Weights of a small GPT-style language model, trained from scratch on English Wikipedia: width 192, 7013 steps.
MLP neurons of a small language model. Each row is named by its layer, matrix (up: input weights; down: output weights) and neuron, and shows model dimensions 32-159. Each number is 200 + 30 x the weight over its row's rms, rounded and kept within 0 to 999.
After each neuron's rows, "fires on" lists the tokens most often at its 100 highest values on Wikipedia text that the model never trained on; "fires in" lists the words (lower case) most often at its 100 highest values on Wikipedia text that the model never trained on. A number after a token or word is its count.

L2.up623,229,176,202,269,200,210,170,258,200,171,178,198,231,241,182,166,135,279,207,154,216,223,134,185,225,141,213,182,188,227,200,156,183,275,203,194,172,212,225,168,204,173,203,203,201,188,213,252,191,173,232,175,224,239,255,231,173,208,203,203,240,195,207,217,208,253,174,178,205,183,205,171,222,242,235,220,148,192,209,203,245,195,108,190,192,186,207,168,189,203,225,172,183,209,235,144,219,248,220,221,208,190,205,146,233,222,207,221,111,220,179,205,135,219,220,162,193,216,243,180,185,167,228,214,204,180,180,181
L2.down623,215,185,209,218,244,204,197,201,226,207,211,196,219,267,139,127,152,242,209,218,215,202,216,209,200,189,130,190,120,192,241,153,157,262,204,237,147,217,242,196,230,213,213,205,194,178,186,219,254,195,241,209,256,205,224,190,213,226,179,198,213,187,157,201,181,219,196,201,205,228,203,170,193,187,170,207,247,168,212,190,221,186,164,205,189,194,212,168,205,146,186,214,198,214,210,141,169,223,228,248,228,217,187,156,187,194,200,184,117,205,166,180,222,205,230,141,212,223,188,150,209,177,200,158,234,194,181,171
fires on: " that" 100
fires in: "that" 100

L7.up146,252,192,210,164,265,179,176,224,226,179,230,265,231,205,168,194,129,173,194,190,247,201,205,194,260,189,237,195,206,205,208,208,216,229,182,199,179,190,205,157,250,206,163,182,162,179,213,215,228,179,237,157,250,164,237,201,185,211,211,180,202,216,228,155,164,247,201,163,203,207,220,152,195,256,188,237,177,197,209,204,228,178,186,186,219,161,208,171,192,141,209,220,180,232,218,185,226,231,242,218,185,194,195,263,170,225,129,196,195,188,200,174,213,233,226,186,244,201,195,240,213,191,198,210,228,188,175,205
L7.down146,197,215,190,173,194,212,194,247,210,225,179,193,198,169,204,200,228,181,240,193,178,224,177,167,164,270,256,205,162,183,266,86,168,203,169,181,150,239,234,158,208,214,204,223,188,146,193,191,238,194,270,203,225,213,180,155,220,232,159,202,227,192,156,161,177,177,207,168,230,234,220,209,127,223,194,158,194,205,175,204,179,165,212,253,235,181,236,224,175,184,205,238,185,146,212,173,192,180,231,228,189,263,193,200,196,212,191,206,180,188,160,188,136,246,198,180,147,193,196,204,223,253,247,205,203,216,151,183
fires on: "ore" 55, "if" 17, " that" 7, "ost" 4, "ich" 4, "ic" 4
fires in: "more" 32, "if" 10, "korea" 9, "that" 7, "most" 4, "american" 4

L8.up809,182,190,199,285,210,177,179,172,170,174,183,189,239,158,182,154,181,174,204,224,211,196,209,225,164,168,158,149,225,215,208,206,186,220,198,226,248,183,196,208,207,162,202,148,190,194,176,212,185,156,206,168,213,206,196,250,180,215,200,132,201,231,185,206,220,212,180,180,166,192,202,194,186,239,170,162,186,187,168,186,207,193,151,206,207,243,215,201,201,225,250,192,133,251,197,200,178,183,239,179,232,208,237,257,260,204,234,247,211,228,243,237,179,198,200,235,217,187,249,268,203,159,257,227,176,189,197,182
L8.down809,159,213,182,256,164,193,262,263,172,231,219,158,160,192,183,144,221,175,182,167,185,120,187,258,206,184,208,230,132,210,179,213,193,194,146,208,205,233,217,207,200,182,228,135,173,233,185,194,211,199,194,250,190,162,221,188,206,181,220,190,187,180,180,213,236,194,238,236,246,233,168,217,226,215,229,152,228,197,216,243,246,123,204,168,194,208,207,223,188,185,216,213,195,226,183,236,225,171,144,245,181,193,182,238,220,207,160,223,220,206,208,202,189,154,200,206,208,167,204,211,152,215,220,189,235,184,233,166
fires on: "u" 49, "iv" 22, "v" 7, "ust" 4, "er" 4
fires in: "july" 21, "under" 18, "university" 17

L7.up253,179,189,178,255,231,192,176,166,212,195,214,240,187,177,171,240,248,218,211,183,161,214,194,212,182,189,182,186,213,208,128,189,146,169,186,185,272,188,206,244,214,192,202,168,248,165,222,207,229,165,208,218,263,204,168,171,203,214,235,211,195,229,176,204,202,221,239,202,165,204,211,226,209,167,155,188,180,201,219,169,231,230,187,171,162,196,232,222,144,192,222,190,160,191,192,231,182,219,227,172,220,235,188,246,216,185,94,237,232,179,282,233,203,73,177,185,219,161,216,154,171,191,213,177,169,176,233,200
L7.down253,230,225,195,240,213,171,199,183,165,170,209,210,177,209,207,170,209,166,168,175,222,242,249,220,243,214,220,195,182,236,234,212,160,203,225,210,236,138,192,230,162,235,204,188,237,170,219,203,215,133,205,248,232,226,168,156,210,201,191,173,215,190,118,192,186,229,202,212,192,228,215,165,198,229,200,158,183,165,164,178,223,138,200,234,216,189,218,224,205,216,186,264,156,240,247,217,178,226,199,206,153,190,237,253,248,206,194,110,210,185,199,230,211,169,189,199,191,124,184,227,216,241,164,194,200,219,187,254
fires on: " an" 51, " n" 40, " k" 8
fires in: "an" 29, "not" 18, "named" 6, "any" 4, "another" 4

L7.up424,192,247,200,189,203,200,223,215,213,175,219,232,160,238,184,184,236,155,211,210,148,195,190,148,233,195,173,153,179,220,170,229,151,198,229,213,158,167,164,181,216,210,233,168,196,167,230,217,266,137,212,202,192,202,209,271,234,215,225,240,258,204,203,195,215,146,244,239,147,173,218,197,195,208,175,185,224,204,158,180,218,193,200,204,208,230,231,217,189,151,196,127,128,187,186,235,200,174,197,166,229,230,209,215,211,254,190,181,198,226,221,228,150,208,216,197,260,143,172,139,152,184,233,232,248,185,180,128
L7.down424,161,170,164,208,172,191,249,162,272,137,202,198,157,164,203,169,195,221,217,197,244,229,198,238,193,231,224,222,235,215,219,168,220,223,234,234,221,186,177,256,201,202,198,195,199,221,158,175,194,189,158,223,179,237,240,210,195,233,152,165,249,187,219,200,204,224,142,208,190,185,226,165,237,176,169,233,225,213,229,249,149,228,159,143,200,230,221,188,165,237,229,227,211,203,196,164,210,235,157,216,202,200,186,201,212,130,186,245,189,155,182,212,223,206,176,180,186,183,165,155,222,217,210,164,150,201,258,253
fires on: "or" 37, "ly" 13, "n" 12, " on" 8, "ow" 7
fires in: "north" 18, "only" 15, "now" 7, "announced" 7, "one" 6, "or" 4

L6.up178,187,169,181,182,201,173,149,167,221,198,181,225,226,155,186,152,213,194,187,174,206,244,135,247,198,195,207,217,194,225,150,199,248,225,216,235,233,201,193,189,232,197,191,169,151,196,187,229,159,218,179,182,182,207,228,200,209,189,228,171,211,227,181,149,223,214,158,154,233,173,207,238,163,179,249,180,179,188,161,229,194,262,214,187,206,253,211,185,192,220,226,206,227,225,197,173,151,184,221,212,199,232,216,187,226,156,233,213,198,290,215,188,194,224,161,252,165,235,212,281,186,191,233,231,162,182,181,166
L6.down178,203,220,202,191,185,197,178,233,211,138,198,214,176,164,195,208,214,135,193,148,218,203,254,154,208,225,204,256,236,223,168,282,173,186,182,220,213,181,245,192,189,160,156,192,205,187,214,223,199,169,184,185,205,189,266,239,212,213,138,192,226,238,179,160,184,267,200,201,232,182,200,206,225,200,221,142,223,197,167,229,233,193,169,178,208,167,255,196,173,171,169,243,211,198,174,229,185,222,203,189,219,207,167,152,207,210,223,169,186,196,167,210,227,214,240,187,191,206,218,204,213,285,229,148,184,179,198,195
fires on: "u" 22, "o" 20, "v" 14, "il" 12, "b" 7
fires in: "into" 20, "until" 11, "under" 8, "involved" 6, "continued" 4, "university" 4

L8.up737,223,197,207,232,221,203,196,210,198,155,163,185,229,236,178,231,224,220,249,216,179,258,219,198,209,176,161,209,239,246,226,135,208,208,173,226,220,214,231,202,122,209,152,189,197,201,197,212,216,195,185,249,264,164,220,259,164,243,225,159,206,190,214,253,266,200,201,213,213,180,222,164,186,213,196,219,170,152,203,204,244,226,174,176,215,192,203,268,228,107,203,181,259,219,203,197,169,275,208,209,200,240,172,208,215,193,203,245,173,188,216,210,233,189,182,189,201,215,196,243,176,201,212,216,211,156,179,226
L8.down737,208,207,181,208,122,232,236,227,206,163,167,210,197,191,230,170,203,213,173,198,128,236,188,181,193,166,196,237,221,213,190,211,186,202,203,187,181,209,187,211,240,169,158,175,198,196,224,152,265,238,211,238,235,200,181,178,164,202,155,227,167,246,196,183,256,199,270,179,243,200,224,269,219,227,185,207,166,159,227,195,188,203,175,179,206,178,205,258,256,192,198,170,149,200,226,183,200,249,200,226,211,199,166,170,197,216,232,206,186,157,212,231,188,169,188,190,155,192,237,242,168,205,212,205,201,140,219,137
fires on: "u" 37, "r" 27, "or" 15, "at" 13, "as" 4
fires in: "built" 16, "born" 14, "building" 10, "brand" 5, "later" 5

L7.up221,184,225,182,162,211,227,224,175,171,135,195,199,228,193,182,199,239,250,199,243,171,211,208,185,199,167,203,201,205,186,259,129,197,156,171,199,211,164,193,197,204,170,203,143,203,188,202,254,233,218,207,223,233,222,244,162,237,231,240,183,232,192,226,268,243,117,238,222,167,214,210,195,208,211,190,192,210,210,153,196,222,159,217,151,141,151,214,237,203,170,154,169,240,147,157,227,138,200,249,186,207,210,148,224,186,206,185,204,200,186,221,241,188,176,183,219,261,166,157,193,219,200,147,182,222,184,247,231
L7.down221,218,249,200,193,268,196,200,161,239,197,197,200,244,192,225,231,226,135,233,198,264,204,218,234,239,194,225,208,207,192,226,173,194,252,225,240,199,173,195,204,229,190,188,190,247,189,200,183,260,213,219,201,202,233,154,256,163,203,132,167,231,225,208,183,212,236,210,181,175,260,239,213,197,235,206,190,185,230,154,217,219,164,220,222,255,177,186,187,144,180,263,182,209,200,184,205,202,233,216,224,160,193,195,175,211,234,215,216,211,147,187,204,177,214,166,200,161,190,120,202,177,222,197,173,236,169,151,186
fires on: "en" 37, "as" 30, "ig" 8, "so" 8, "n" 7, "at" 6
fires in: "been" 35, "has" 26, "also" 8, "what" 6, "born" 6

L7.up621,208,191,221,260,234,207,227,208,188,168,179,228,187,242,206,158,183,213,210,243,182,228,191,188,188,190,176,192,207,220,226,153,221,174,158,216,201,232,276,183,235,162,190,226,169,227,207,121,237,221,175,158,231,208,220,212,243,224,207,193,232,186,224,244,313,182,270,210,199,194,215,141,180,209,204,234,257,213,152,239,197,220,162,197,232,199,215,220,203,158,211,188,227,203,166,184,177,207,202,185,166,205,184,163,173,195,191,249,207,175,187,204,214,172,180,183,204,201,193,176,181,262,165,190,200,195,232,199
L7.down621,166,228,200,183,177,217,166,167,233,238,223,242,257,178,150,247,197,200,212,228,212,222,192,221,214,234,183,201,135,220,207,171,166,191,227,225,232,193,180,215,184,210,200,204,210,215,198,230,218,197,268,258,217,151,226,174,220,195,194,259,237,170,209,194,209,208,122,231,207,215,209,168,192,255,239,177,169,125,180,230,233,154,155,167,155,157,241,195,208,173,261,247,225,258,202,212,199,222,191,165,257,192,196,187,226,205,190,205,186,257,172,168,210,195,178,147,164,222,211,202,193,185,220,205,200,164,173,170
fires on: "at" 81, "as" 7
fires in: "later" 27, "states" 12, "status" 6, "latin" 5

L9.up821,190,219,251,208,234,122,235,191,210,166,227,200,221,231,195,213,178,225,205,158,153,190,213,206,219,161,168,204,213,210,241,180,164,256,195,237,230,148,163,178,202,174,174,164,263,137,221,195,173,156,205,226,231,194,185,190,171,260,230,181,222,184,180,227,153,224,176,207,232,208,195,223,194,149,179,208,214,176,177,183,173,154,197,191,139,183,226,213,208,173,168,199,166,196,276,152,186,199,202,177,222,248,167,244,186,147,175,211,178,192,237,226,202,248,184,261,217,171,247,195,128,216,194,183,251,180,190,272
L9.down821,247,168,173,243,270,163,199,237,162,206,229,194,211,217,195,186,157,174,217,175,166,213,285,183,195,237,234,202,229,163,263,204,230,145,202,238,218,188,175,204,203,263,232,192,203,191,199,219,182,174,223,250,195,241,214,169,174,200,208,193,184,190,166,186,147,215,153,229,173,235,134,152,250,193,214,104,259,176,187,244,188,164,204,239,204,153,149,230,194,191,166,203,197,151,211,197,203,209,206,186,172,190,198,181,172,175,187,118,216,226,186,185,166,196,212,218,196,155,209,196,218,219,217,171,180,221,195,262
fires on: " an" 48, " n" 34, "n" 9
fires in: "an" 36, "not" 8, "new" 6, "another" 5, "any" 4

L7.up523,146,165,213,183,208,148,225,240,202,170,205,259,201,239,205,192,209,135,178,203,185,232,222,189,210,200,247,177,240,170,160,236,226,230,158,230,229,175,218,210,220,176,160,166,168,202,149,151,203,154,228,190,222,202,175,173,201,193,250,212,248,214,204,183,215,198,235,179,199,188,214,183,182,204,185,261,217,171,134,185,230,220,164,201,177,171,235,225,258,206,199,191,183,213,160,260,153,169,194,180,170,244,198,194,267,232,218,237,191,216,211,185,228,217,161,214,215,143,221,183,191,172,179,234,194,176,228,121
L7.down523,214,217,196,168,182,198,158,160,202,178,196,160,199,203,195,196,182,230,211,244,248,200,215,182,240,258,177,201,176,249,222,225,223,184,180,210,225,208,233,182,195,229,224,212,231,213,198,172,163,192,219,215,238,137,251,208,192,223,200,178,241,218,249,258,187,178,152,211,204,172,209,188,211,179,131,212,142,248,201,205,214,192,247,223,197,223,145,171,231,201,172,176,212,179,179,190,210,186,130,258,170,168,208,140,197,161,270,175,172,204,190,230,227,204,194,188,174,257,237,167,237,219,251,177,219,197,190,207
fires on: "ew" 66, "or" 13, "ation" 10, "ov" 6, "ow" 5
fires in: "new" 55, "national" 10, "north" 6, "now" 5, "november" 4